{
  "d_mlp": 1216,
  "positions": "rope",
  "qk_norm": false,
  "parallel_block": false,
  "init": "normal",
  "init_std_o": 0.0,
  "init_std_down": 0.0,
  "beta1": 0.93,
  "lr_head": 0.00519,
  "decay_fraction": 0.852,
  "decay_shape": "linear",
  "final_lr_fraction": 0.0,
  "seq_len": 1024,
  "dataset": "wikipedia_en"
}
MLP neurons of a small language model. Each row is named by its layer, matrix (gate and up: input weights) and neuron, and shows model dimensions 160-223. Each number is 128 + 32 x the weight over its row's rms, rounded and kept within 0 to 255. A neuron's up and down rows have the sign that makes its largest values positive.
Before each neuron's rows, "fires on" lists the tokens most often at its 100 highest values on Wikipedia text that the model never trained on.

fires on: "an", "n", " Ba", "c", "ian", " Christian"
L3.gate116 [149 143  79  94 112 136 125 152 113 152  89 185 109  86 218 130 116  83 138  97 183  99 177 125 154 182 125 104 163  90  92 157 152 148  83 202 122 131  76 138 148 119 130 217 119 169 153  95 144 113 133 219 131 151 128  99 103 139 105 128 173 123 171 122]
L3.up116 [183 162  96 156 168 161 152 191 134 142 106  99 156 114 145 136  89 149 139 135 109  86 105 152 155 131 161 128  98 116  91 141 123 134 145 170 134 120 123 120 140 116 107 152 116 162 108  66 133 131 159 164 132 111 116  93 159 160 118 126 190  77  93 103]

fires on: "\n\n", " \"", "—"
L6.gate155 [144  70 131 138 140 158 108  78 131 116 118 134 132 155 140 108  71 143 132 109  96 119  99 129 134 144 145 177 134 167  99 127 129 114  99 120 176 135  98  51 128 114  79 122 153 102 119 165 131 143 152 127 127 100 172  88 143  99 165 133  98 122 145 132]
L6.up155 [159  84 127 118 121 122 187 169 137 122 119  57 124 143 110 128 118 121 164 123 121 132  78  92 142 108 184 148 145 158 113 123 117 125 122 113 127 157 123 112 138 130  74 151 106 113 111 188  88 103 124 131 131 113 131 120 132 149 180 147  75 134 148 124]

fires on: "=", "|", " |", ":", "°", "es"
L6.gate924 [140 144 147 146 134 148 109 108 133 127 142 153  97 118  76 103 153 168 131 130 157 164 167 146 108  22 117 177 133 125 146 132 148  88  91 117  73  69 127  44 119 115 169 127 178 121 105 117 133 140 185 163 123 111 182 193  95 165 190 144 131 115 121 151]
L6.up924 [114 142 161 107 127  76 146 144 131 118  90  77 100  75 145 110 150  89 140 137 144 139 163 140 100  39 116 176 165 114  90 142 105 129 113  95 106 108  72 127 106  86 161 118 184 132  71  97 124 158  93 147 124 133 129 170 103 134 101 135 163 108 129 154]

fires on: " to"
L3.gate848 [119 167 134 114 141 104 160 169 102 163 100 147 166 146 101 163 139  94 109 156 156  78 135 132 121 110 166 125 173 124 169 112 108  65 141 143 168 113 102 151 139 109  98 123 106 106 105 154 147  68 155  93 136  46 149  72 100 154 138 106 119 114  86 129]
L3.up848 [128 157  80  78 138 132 169 187  88 138 108 151 136 183 148 155  81  96  74 143 101  97 163 133 130 179 138 144 134 144 138 108 161 135 153 129 218 102 136 119 130 146 132 107 106 113 111 146 128  64 145  89 140  66 178 114 136 143 107 147 106 149  76 100]

fires on: ";", " |"
L6.gate966 [188 130 121 129 111 180  66 132 217 132  43 173  95  61 149 152 105 181 158 140 158 169 148 134 130 115 115 137 162 114 110 125 109 122 124 114 118 143 122 110 127 136 175 214 134 117 169 119 129 158 180 122  87 101 152 111 129 110 180 127 103 193  80  64]
L6.up966 [118 128  75 169 133 105  83 139 103 168 141 170 110 123 114 118 120 197 135  73 148 161  82 153 172 123 110 150 134 148 123 110 147 141 124 137 175  97 125 175 111 140  74 110 140 120 125 142 167 135 109 161  97 108 121 128 109 121 153 158 129 161 123 112]

fires on: "\n", "\n\n", ".", " |", " as"
L6.gate146 [159  70 191 152 139 126  92 134 156 154 164  97 140  85 149  97 151  71 130 154  83  88 152 179 142  66 146 164 148 124 123  90 177 105 125 121 189  25 153  82 140  93 126 124 148 115 123 123 111 132 157  99 121 123 105  90 175 171 171 148  62 106  79 162]
L6.up146 [152 122 156 165 156 125  59 159 108 140 186 122 128 161 121 159 121  73 130 182 102 128 107 232 140 101 136 147 146 101 133 125 135 120 151 179 155 102 130  98 101 115 165 144 181 130 143 132 120 104 181 116  64  80 147 123 162 180 159 151 117 122  59 161]

fires on: " in", " from", " of", "|", " between"
L6.gate790 [114 119 139 167 120 161 131  73 122  87  96 131 202 108 127 105 156 145 140 173 141 108 128 115 132  56 145 169 123 149 143 157 126 102 127 119  87 164 176 130 146 179 123 122 165 126 161  88 155 163 170 109 105  89 111 143 149 116 150 114  68 102 152 108]
L6.up790 [118 134 166 153 113 176 105 164 156 123  95 170 170 111 157 112 147 168 139 153 147 126 132 139 165  88 189 134 112 107 164 118 161 124  87 139  72 138 150 137 150 124 140  74 185 118 147 107 139 113 172 130 121 115  95 107 142 140  96  77  80 140 161 164]

fires on: ".", " sub", "\"", "”"
L3.gate235 [165  92 137 104 156 117  61  70 139 106  77 135 189 101 147 149 116 133 131 137 106 125 108 145 109 163 177 117 161 142 111 131 118 171 171 123 142 111 123 183 115 175 110 130 106  97 156 125 119 100  58 113 138 140 145 131  74 130 150 196 141 106 162 190]
L3.up235 [121  87 169 157 142 121 120 123 110 149 118 107 121 134 136 109  85 173  96 130 147 190 128 145 135 151  94 112 187 101 104 128  85 139 110 123 134  62 116 111 161 130 102 173  76  55 126  93 152 111 100  93  68 156 145 139 118 147 137 197 107  76 108 143]

fires on: " and", " to", " most"
L6.gate427 [151 151 123 137 152 136 109 130  63 177 121 126 144  82 109 116 169  91 100 141 159 111 130  97 106 163 137 190 164 147 120 153 143 129  88 167 178 165 142 155 151 186 119 150 137 121 125 106 108 175 128 129  66 140 154  83  86 139 113 144 140  90 123 181]
L6.up427 [ 98 123 141 165 123  81 132 146 133 161 191 166  64 129 126 200 157 129 129  92 173 126 134 139 136  97 142 144 105 176  62 107 141 130 161 162 155 161 143 133 111 111 161 120 130 111 131  76 126 147 110 177  84 113 104 143 133 119 102  64 124 145 108 109]

fires on: " as", " part", " one", " be", " in"
L6.gate1144 [109  97 130  82  63 187 102 173 125  94 145 103 131 148 117 101 119  68  40 130 112 212 143 140 169 138 126  68  97 157 168  99 171  89 158 131 178 142 111 140 121 115  98 121 118 141 101  89 152 167  82 100  94 143 151  93 135 142 163 148 134 137 110  82]
L6.up1144 [147 163 125  81 112 211 119 100 132 164 109 184  76  79 115 145 129 196 147 134 120  75 141  89 122  74  91  95  98 185 136  98 150  98 117 117 136 129 151 124 128 126 147 162  76 192 135 105 136 123 125 160 115 128 123 122 119 177 129 133  64 143 115 180]

fires on: "\n\n", " is", " |"
L3.gate897 [158  84 162 124 123 188  69  67 113 135 110 198 147 160  69 129 155 128  89 137 143  68 133 152 116 171 125 106 136 113 125 115 159 119 180 186 125  71 140 137 117 132 152 142 142 112 135 125 142 155  96 113  91  74 120 115 150 136 171  78 137 126 117  94]
L3.up897 [156  86 138 111 153 145  48 130  85 159 141 143 151 135  99 160 161 155  89 185 128  77  50 106  98 201 153 127 131 143  81 174 153 127 147 168 139 109 153 121  84 131 118 132 112  91 142 120 178 183 121  75 120 106 133 139 158 187 140 123 176 110 105 131]

fires on: "c", " |", "\n\n", " million", "History"
L3.gate368 [117 184 127 119 126 125 105 136 160 176 134 173 133 131  79 101  58 131 109 110 132 149 120 118 151 100 124 183  31 129 105 103 122 134 116 161 151  97 155 165 181 109  87 167  78 106  47  96 125 143 137 117  81  84  99 139 145  57 195 137 143 157  46 126]
L3.up368 [109 174 125 134  93  53 121 153 155 138 139 171 127 115  92 151 159 163 114 135 151 125  71 178 120  84 129 131 104 143 146 126 142 109 168 120 162 123 112 130 142 136  74 122  93 145  61  96 150 143  87 108  58 129  96 136 117 129 151 107 153 111  53 141]

fires on: "est", "th", " second", "st", " third", "h"
L3.gate1157 [ 91 113 116 126  95  91 125 151  82 206 164  91 158 131 176  96 133 113 158 130  72 122 169  90 143 184 213 163 126 159  88 122 105 107 175  96  82 111 109  69 146 162 104 212 148 142 111  74  85 138 187  87 132 104 139 137  97 175 147 137 212  43  77 168]
L3.up1157 [103 181 152  93  94 144  76 114 161 134 136  92 166 126 110 113 127  95 135 174 123 174 151 139 153 169 125 141  83 110  66 215 122 106  54 140 142 126 110  63 188 142  85 171 151 177 105 142 138 101 175  91 135 118 121 190  78 142 103 132 120 109  80 154]

fires on: " and", "–", " to", " of", "avi"
L6.gate1180 [151 111 144 151 102 101 150 243  88 130 121 109 124  83 127 151 128 131 109 128 105 185 193 127 107 159 101 131 144  91 177 148 121 105 109 176 104 145  90 179 197 165 149 116 106 106 165  68 149 164 154 118 160 123 133 123 121 152 165  66 104 108  80 114]
L6.up1180 [137 110 118 155 112 193 129 184 114 169  96 151  93  90  94 185 126 146 103 116 113 139 137 110  84 157 160 129  91 151 118 152 145 108 166 129  70 142 160 162 120 119 111 169  85 117  83  56  89 136  76 140  43  89 124 176 142 108  44  90 159 107 151 146]

fires on: " in"
L6.gate1095 [126 121 157 116  71 149 162 158 158 104 118 112  91  75 161 102 122 140 105 158 116  88  92  94 166  74 155 125 100 123 130 135 175 159 141 162 151 111 134 105  88 156 118 123 110 141 182 134 208 166 121 108 110  71 138 130 155 150 169 158 130 188 149 121]
L6.up1095 [103 166 108 147 116 155 142 137 126  65 138 120  98 149 127 100 106 106 144  77 108 137 121 180 128  85 113 114  59 118  89  98 143 124  86  96  90 151  94  75 132 190 134  93 169 149 131  95 175  74 132 135 118 149 144 132 139 185 114 149  44 118 100 149]

fires on: "\n", " of", "|", "lu", " f", "="
L6.gate1021 [126 149  96 128 112  91 111 123  84  72  76 105 124 100 178 154 181 138 110 119 102 116 142 141  65 132 201  90 138  69 130 134  72  74 114  98 129 143 166 161 128 106  86 143 103 110 133 154  88 137  98 115 147 148 102 120  90 141 166 187 168 116 177 151]
L6.up1021 [ 80 143 140 147 115 209 174 154 112 101 137  60 129 100 109 135  90  85 100  61 168 103 107 106  90 107 162 199 120 172 134 168 132 153  96 115 173 154  92 102 102 137  97 125 139 125  87 200 155  95 123 149  74 130  88 105 106 140 119 127 155 128 128  82]

fires on: " released", " release", " Records", "00", "with", " record"
L3.gate1179 [130  93  91 112 128 148 205 147 140 142 192 128 177 166 187 166 127 139 149 178 146 115 157 123 125 109 136 138 104 105 139 131 144 142  91 159 143  90 150 146  70 136  89 109 172 100 193 119 205 146  93 173 155 117  72  92 142 136 132 122 124  82 154  95]
L3.up1179 [164 139 126  98 156 106 111  81 137 113 125 119 136  84 119 100 127  98 127 120 134 131 164 121 142 173 130 117 156 203 108  97  64 111 159 149 128 111 138 165 136  90 116 161 138  94 110 121 118 108 156  65 132 175 111 143  78 100 102 162 129 105 164 169]

fires on: ";", "\n"
L6.gate1039 [146 145 141 138 117 123  83 130 149 128 161 142 103 100  94 108 111 192 105 109 172 174 102 142  67 163 135 123 160  85  39 190 144 154 145 148 114 147 122 153  75 115 180 137 126 147 145 214 111 129 150 116 104 116  96 111 161 182  64 114 186 155 102 110]
L6.up1039 [151 148 123  95 118 116  89 158 181 101 104 170 163 120 142 122 134 126 147  84 170 107 147 186 118  63 114 148 129 141 193 135 145 144  55 145 153 134 129 166 117 136 156 137 140 114 165 167 120 153 163 190 123  62  88  98 191  80 146 123 113 142 125 112]

fires on: "\n", ".", "\n\n", "\"", "”"
L3.gate926 [ 51  63 117 148  93 140  53  97 155 159 149  79 137  64 157 145  98 157 135 118 145 136  90 107  84 151 219 167 113 117 107 165 115  96 166 134 104 128 147 169  86 105 139 127  45 103 119  83 103  86 112 157 124 124 149  74 148  81  84 108 131  95  95 151]
L3.up926 [134 111 189 125 142 136 155 134 106 164 164  87 183 145 144 147  99 147 111  82  88 147 134 104 115 140 150 132 103 122 108 167 139  94 160 212 125 119 149 142 164 113 150 100  89 136  98  88 136 198 112  67 101 131 140 165  69 150  86 153  74 113 114 160]

fires on: ":", " |", "end", " al"
L3.gate566 [122  46 168  85 147 158 138 179  81 109 103  94 209 170  87  91  91 136  70 145 134 147 131  87 162 123 140 108 124 143 151  83 104 110 145 161 107 130 132 113 135 128 152  74 112 135 185 118 150 162 142 148  93 106 188 169  92 126 168 121 107 161 104  80]
L3.up566 [111  69 107 102 119  98 167 116 118  64 176 108 107 189 138 139 171 129 153 123 111 113 196 166 111  92 142 151 124 112  79 168  43 110  99  88  68 105  79 107 150 119 129 120 126 107  89  99 126 128  89  73 116 128 128 134 144 126 140 144 144 150 155 142]

fires on: ".", "\""
L6.gate1101 [ 93 118  96 117 113 100  42 109 121 155 126 121  94  80 180 162 109 133 117  94 102 134 140  78  80 142 207  81 154 179 175 143 146 108  84 104 161  90 104  80 114  76 108 141  63 125 143 145  94 119  81 191  60 106 158 136 110 161 121 122  90 111 112 145]
L6.up1101 [128 155  90 101 117 111  85 127 134 180 110 133  97 118 171  49  90 176 132 101 100 158 164 146  81 120 250  95 194 129 152 160 105  88  35  75 176  62  88 110 142  95  68 106  99 144 104 124 146 123 117 121 107 142 136 136  59 122  82  96 115  80 117 175]

fires on: " |", "|"
L6.gate1110 [171 114 134 161 139 119 141 128 147 138 136  32 187  68 129 156 147 172 157 154 188 149 114  65 112 119 192 142 100 143 127 157 104 121  99  84 100  57 158 108 142 110  72 113 122 204 163 150 108 126 183 171  96 178 157 144 139 131 109 148 133 128  94 142]
L6.up1110 [127 141 101 149 130 136 157 176 151 107 209 150 104 130 139 136 131  95 162 150  74 148 137  60 196  98 116 112 137 154 106 176 131 157 102  86 160 168 126 139 148  97 119  33  93 143  95 158 142 103 161 107 139  92 139 132 147 104 137 155 194 172  79  57]

fires on: " |", " —", "′"
L3.gate341 [141 128 164 151 165 131 158 146 147 152  87 130  46 141 153 161 139  94 131 168 214 167  73 116 109  94 181 100 133  86  97  94 106 101 172 118 122 142  98 134  98 180  90 161 139 128  88  73 130 151 129 140  94 131  79 141 178  81 131 115 136  97  75 114]
L3.up341 [125 102 132 163 167 122 111 139 128 165 155 133 182 111 111 118 107 143 174  59  84 142  73 150 101  98  99 147 164 159 132 172 103 148 120 111 164 116 145 147  90 111 134 124 173 170 157  75  94 114 139 110  97 156 140 112  83 116 142 136 171 135 160 120]

fires on: " of", " to", " and", " between", ",", " in"
L6.gate446 [ 87 146 198 160 157 168  71 134 102 121 143 113 127 134 111 164  79 116  95  94 147 110 130  94 128 135 131 205 113 130 111 203 130 125 127 136 166 107  91 166 161 114 136 151  43 107 134  71  93 128  88 126 129 107 109 125  56 136 116 100 113  98  82 130]
L6.up446 [ 99 151 195 119 120 156 146 135 137 136  68  80 121  92  71 139 151 103 104 141 212 104 116  67 116  96 140 141 117  83 113 133 150  95 142 114  96 156 144 118 168 173 155 161  93  93 168 121 173 157  95 112 156  98 110 177 121 146 103  26 116 157 116 145]

fires on: " January", " May", " June", ",", "ber", " what"
L3.gate1167 [159 127 136 126 125  92 166  68 129 104 156 149 194 122 111 146 186 121  85 135  58  88 171 120 159 197 112 180 110  95 105 119 154 102  92 100 119 142  92 157 114 163 165 157  94  94 151 128 164 130 137 110 124 146 162 127 159  68 116 109  99 141 165 157]
L3.up1167 [159 107 149 130 144  86 170  99 146 167 126 104 127 146 173 117 117 109 141 175 166  82 104 229 164 137 133 137 147 136 114  97 172 114 130 111 106 108 140 122 133 110 117 140 132  89 142 137 119  91  99 122 167 120 125 122 169 148 120 129  81 108 141  88]

fires on: " |", ".", ":", "-"
L6.gate676 [135 147  75 135 125  98 137  87 101 151 131 109 118 105 108 117 175 104 102 200 122 158 175 103 119 164 137 147 137 150 145 114 150 117 163  85  75 190 137 136 147 153 136 113  90  96 167 170 150 144 140  71 109 141 130 157  95 113 104 117 145 170 105  63]
L6.up676 [152 107 127 135  81 109 131  91  43 162 151  81  95 138 108  67 146 100 140 144 187 142 132 124 168 162 130  92 135 152 116 120 153  47  80 143 170 128 124 132 162  72 105 150  89 144 127  98 104 102 142  90 178 105 154 175 144 128 115  79 118 150  83 112]

fires on: "\n\n", " of", "ly"
L6.gate840 [149  99 123 150  97 159 145 153  62 133 113 151 148  79 158  93 153  75 109 208  85 180 157 114 161  93 113 147 140 173  83 124 152 125  68 113  98 145 150  85 145  96 128 103 172 133 103 146 144  99 137 126 169 135 110 128 145  83 188 104  95 132 118  94]
L6.up840 [140 137  81 158  91 156 152 129 155 120 117 115 145 148  37  41  92  93 118 133 151  66 149 111 104 103 134  73 186  73  58 106  92 141 167  66 127 128 131  72 147 102 147 142 143 103 129 118  97  78 115  80 130 109 116 120  75  92 117 156  94  88 160 124]

fires on: "\n\n", " Institute", " family", " UN", ":", "ian"
L3.gate522 [155 127  85 123 128 130 116  44 105 178 100 144  77 121 113 167 110 128 138 115 105 146 138 154 163  92 129  87 136 117  35 128 177 148  88 119 146 154  90 100  82 168  94 126 125 150 174  98 169  96  67 119 135  72 201 139 160 103 141 165  94 128 173  79]
L3.up522 [158 140 108  77 100 221 165 141 145 169 123 178  95 197  80 140 117 111 119 181  82 168 138  92 147 104 110 171 159 186 156 155  97 179 128 179 113  98 126 142 127 132  76 159 110 114 155 150 145  89  99  96  91  62 130 106 138 113 125 158  93 194 147 114]

fires on: " Al", " Cor", " al", " J", " cor", " ab"
L3.gate394 [152  92 142 148 133 125 136 118 106 153 155 115 157 110  98 161 121 217 154  81 120 174 175  90  84 117  93 126 157 134 115  99 172 123 110  90 178 111 103 142 138 153 105  43 188 188  90 131  98 129 162 130 102 128 159  72  97 141 108 187 145 150 124 142]
L3.up394 [107 105 172 107 126 135  79 205 132  79  92 167  64 114 138 162  90 226 137  89  78 155 101 164 128  66 139 137  93 144 134 104 141 184 135 151 148  48 141 113 160  58 151 131 195  82  51 161 128 120 102 120 136 167 106 129 117 144  91 113 164 122  89 158]

fires on: "\n\n", "po", "ho", "ae", "ipe", "š"
L3.gate528 [158 121 112 183  82 132 137 127 164 110 137 125 215  92  77 109 143 133 137 150 172  84 156 159 135 119 118 137 134  99 121 122 157 151 148 151 150 155 135 148 107 102 139 121 162 147  77 132 107 133 121 151 167 112 110 162 108 121 121 124  63 167 198 143]
L3.up528 [128 163 153 172  80 123 147  97 168 139 164  72 179 164  99 101 160 119 139 120 133  93 189 147 130 116 219 140 147  60  83 192 130 179 153  83 120  97 183  91 144 134 119 154 153 109 101 122 119 152 100 151 177  70 106 114 113 151 109 138  83 173 198 129]

fires on: " |", " +", ":", " −", " at"
L6.gate855 [156 136 173  79 136 121  94 149 137 117 126 156 129 100 140  78 118 153  97 195 133 102  94  99 154  94 109 183 115 101 135 165 144 147 166 119 146 121 184 114 188 109 153 185  80 109 199 111  69 185 103 132 131 149 141 203 109 182 171 156 102 134 182 111]
L6.up855 [150 142 162 143 130 111  31 131 152 123 163 136 106  81 129  93 171 150 149 110 150 204  89 153 137 144 104 128 138 113 165 111 137 144 155 104 108 135 143 134 175  88 124 167  57  66 132 125 104 147 112 164 163 129 121 116 118 106 179 100  81 144 148 144]

fires on: " of", " and", " Party", " Total", "."
L6.gate93 [125  23 134 128 119 140 167 137 100 139 158 141 116 148 126 119 108 129 179 109 165 103 189 108 172  67  83 156 140 114  91 124  88  67 114 127 123 156  71 146 133  99  99 156  91 176 152 140 181 120  78 161 124 132 154 109 128 174 168 103 135 116 137 193]
L6.up93 [108  58 126 124 118 213 111 125 116 142 153 139  73  77  92 151 145 134 128  95  96 104 175 100 175  77 113 167 137 132 142 119 128  53 193 144 146 191 155  87 172 117 112 143  97 112 132 125 162 169 103  85 117 125  78 179 108 131 137 117 122 121 126 173]

fires on: ",", ".", ":", " most"
L6.gate901 [182 153 134  96  68 159 199 180  98  89 121 125  87 114 170 141 178  95 167 175 107 155 150 143 104  91 133 169 144 135 138 108 151 130 134 110 114  88 111 124 203 129 175  85 135 121 155 150 181 125 163 147 134 111 167 140 202 135 131 111 103 185 156 141]
L6.up901 [142 117 115  91 128 117 123 128  62 142 121 110 132 138 104 103 118 122 142 103 138 188 148 174 145 121  74 142  84  95 110  92 137  77  93  91 238 156  78  87 145 111  76 132 142 113 107 135 116  73 152  96 145 173 134 159 162  97 133 109  62  97 127  89]

fires on: " Al", " al", " Abu", "la", "ar", " el"
L3.gate1182 [121  93 199 124 178  99 124 106 135  53 109 154 101  65 169 129 133 140  33 114 126 139 119 136  77 113 146  94 124 125 116 113 159 111 129 141 145  52 168 159 167 144  75 132 118 108 148 153 156  94 172 182 129 179 109  98 157 130  92 148 112 157 109 140]
L3.up1182 [155 131 189 176 119 129 177 140 174  73 134 175 148  94 171 101 100 196 106 100 134 114 119 121 142 138 134 156  96 120 111  94 149 149 143 130 146  45 167 186 172 137  76 150 127 128 143 148 133 136 157 147 123 143 156 111 153  88 137 131 113 144  89 155]

fires on: ",", "=", " as", " a", "\n\n", " \""
L6.gate661 [137 102 153 111  81 134 104 101 157  89  88 114 110  90 145 135  70 122 148 111  69 115 125 142  88 111 108  92 103  84 165 189 117  84 102 114 168 106 152 152 111 115 145 156 180  79 128 128 125 102 160 177 169 127 150 143 188 106 155 118 106 106 204 125]
L6.up661 [135 169 103 102  92 157 143  70 173 148  81 106 108 120  98  62  66  75 123  76  81 105 144 143 118  89 129 126  86 135  99 192 138 116  55 128 140 165 134 134  87 138 158 152 174 100 141 113  61  75 156 189  83 121 113 136  93 115 200 151  34 153 145 157]

fires on: " |", "|", "qu", " qu", "ng", "ong"
L6.gate174 [112 122  97 147 104 162 189  79 149  96 120  86 134 118 104 152 114 134 159  85 169 181 135 115 109 172 111 159 109 121 128 130 112 128  47 116 153  80  80 127 131 122  97 117 117 147 139 185 158 106 142 128 115 172 163 174 147 162 142 115 163 132 148  95]
L6.up174 [146 140  85 130 126 150  85  81 122 139 103 105 112 112 144 169 117  82 156 163 142 108 114 118  86  71 127 113 167 128 105 128  86 142 182 185  91 120 121 149  89 131 137 114 124 109 101 134 119 103 146 109 154  87 107 134 117 127 140  90 163 133 125  63]

fires on: ",", ";", " and"
L6.gate286 [158 120 167 170 114 110 154  92  79  90  99 159 126 152  96 116 160 143 173 133  97 113 176 188 204 149 105 110  81 109 145 118 189 140 128  69 146 120  83 129 130  65 149 187  89  63 177 112 177 105 174 153  82  82  88 148 145 160 141  75 107 113  95  99]
L6.up286 [126  95 113 188 136 111  94 158 143 109 151 118 122 110 148 116 133  82 169  84 133 106 156 109 126 138  70  66 145  65 125 125 120 130 169 167 137 157  78 153 102 100 110 149 117  33 155 164  94 106 111  96  90  62 120 100  98 146  95 107  72  81 135 138]

fires on: " the", " a", " \"", " of"
L6.gate1152 [115 156 120 107  89 115 175 164  92 170 130  96 140 128 147  74 104 101 183 133  85 167 142 131  92  89 122 108 191 107  89 108 116 131 127 108  90 112 133 108 112 121 146 141 120 187 124 137 151 153 150 110 135 111  97  60  94 164 192 165  93 117 172 156]
L6.up1152 [160 102 122 158  92  97 152 124  99 133 148 135 111 116 151 101  80 130 140 122 202 147  84 176  82 124 158 166 181 143 128 109 134  70 136 126 103  61 191  99 101 130 137 132 125 106 159 182  81  70 142 116 129 113  91 109 199 128 202 153  67 164 189  92]

fires on: ".", ";", ",", " (", "et"
L6.gate293 [ 64  83 132  79  88 140 129 156 116 169 131 135 154 166  78 137 105 117 129 148 119 124 150 134 142 133 107  98  72 108 183 158 139  73  99 106 142  92  94 172 122  78 104 112 143 106 132 198  88 108 151 126 145 125 174 128 192 151 151 154 120 131 136 208]
L6.up293 [118 175 147 132 107 132 149 162 117  94 127 114  67 125 151 159 166 130 157 131 139 141 154 120 172 138  90 129  68 104 152 224 113 101 139  91 130 110 126 113 140 114  89 126 125 100 113 190  96  96 120  83  67 146 141  80 160 148  95 165 145  57  60 162]

fires on: "th", " first", " second", " time", " go", " third"
L6.gate1161 [ 95 117 156 151  94 105  46 192 131 126 173 125 180  71 182 117  51  93 104  92 155 144 106 133 128 147 122 193  92 143  98 151  82 166 152 109 123 120  68 106 163 147 135 103 119  97  73 121 116 166 147 111 119 115 143  90 171 144 126 122 131 128  80 200]
L6.up1161 [ 83  73 150 183  97 109  71 150 144 171 106 122 163 159 155 137  42 125 126 105 148 133 115 142 183 164 155 203  72  96  68 132 108 160 147 145 130 170  78 134 139 116 105 122 122 144 156 108 121 143 171 110 163  91 146 137 194  95 146 141 126  94  79 137]

fires on: " not", " did", "ly", " never", " G", " eventually"
L6.gate627 [116 122 176 186 121 133 126 121 106 146 146 108 113 170 127 103 122 136 102 223 151 112 149  96 159 180 149 111 157 149 143 129 117  56 148 149 161 160 143 133  85 134 165 168 124  96 140 172  60 174 137 172 119  77 133 140 126 113 175 134 170 154 126 150]
L6.up627 [177 126 101 111  79  53  82 159 142 114 129 123 122 135  52  37 139 104 158 119 136 117 140 188 117 138 157 118 150 110 128 134 122 235  94  92 172 171 110  74 146 147 127 116 128 151 120 143 152 128 174 107 104 122 152  25 114 136 152 156  78  99 130  87]

fires on: "\"", "$", " around", " used", "\n\n"
L3.gate288 [144 124 115 137 115  61  68 152 123 100 120  98 123 137 122 130  90 113  93 137 159 127 128 160 142 173 146 121 145  93 124 161 112 154 108 177 133 119  89 124  88 138 121 150 144 154 118 158 125 161 129 114 173 108 145  85 144 144  47 113  79 114 183 151]
L3.up288 [173 108  85 177 126 207 183 138 173  95 135 144 144 126  89  97  97 163 104 193  82 135  94 198 112  75 201 162 143  80 152 126  90 110 136 106 115 189 118 114 113 117  75 155 121 198 122 132 107 138 137  87  81 128  55 155 122 113 155 167 115 111 115 186]

fires on: " by", " with", " General", " Major", " |"
L6.gate1080 [ 85  89 125  84 171 125 150 120 109 138 153 109  87 113  72  92 142 137 109 127 205 114 129 122 125 152  92 192 141 127  99  86 102 132 125  99 120 131 138 121 148 208 138 143 128 134 132 182 119 123 152 144 160  70 162 146  71 173 177 147 129 120 125 141]
L6.up1080 [ 89 117 117 150 175 137  92 165 158 111 157  84  89  74  81 166 122 120 188 191 165  98 147 142 113 172  94 165 119  86  37 115 159 163 161 153 112 152 103 141 106  76  72 136 109 121 112  95 128 118 188 102 115 130 110 158 169 107 140  98 123 147 143 164]

fires on: " United", " foreign", "ran", " European", " Dist"
L3.gate1042 [173  74 121  78 150 107 144 120 109 148 139  76  99 116 155 165 101 109  97 120 157 116 114 159 145 180 132 147 136 113 121 170 101 172 174 122 134 105 155 173  98 132 126 160 102 126 137 117 169 168  75 124 146 109  77 144 200 127  96 142 123 141 102 150]
L3.up1042 [198 113 133 104 106  80  94 132 134 108 111  88 100 127 107 128 131 120 144 129 164 109 139 131 106 181 122 153 196 120 129 162 135 113 213 129 174 143 124 133 114 142 124 113 138 166 146 165 124 163  98  74 170 114 101 137 173 116 119 156 139 152 102 108]

fires on: "=", "°", "K", "I", "k", " At"
L3.gate95 [ 98 121 131 127 137 102 146  81 140 150 139 183 116 135 140 137 127 139 141 150 112 169 156 147 108 117 132 165 124 127  94 138 159 105 115  57 118  84 188  87 100 140 135 196 151 111  67  97  75 152 143 108 163 126 107 120 119  80 106 111 155 123  69 175]
L3.up95 [ 97  82 106 173  92  82  77 107  68 109 173 139 147  64 163 158 122  87 139  84 154 132  77 143  93 105 105 141 160 166 157 191 129 104 106 112 113 154 126 117  95 104 134 170 144 171 119 132  66 175  98 166 104  70 101 165 107 182 154 166 179 210 116 113]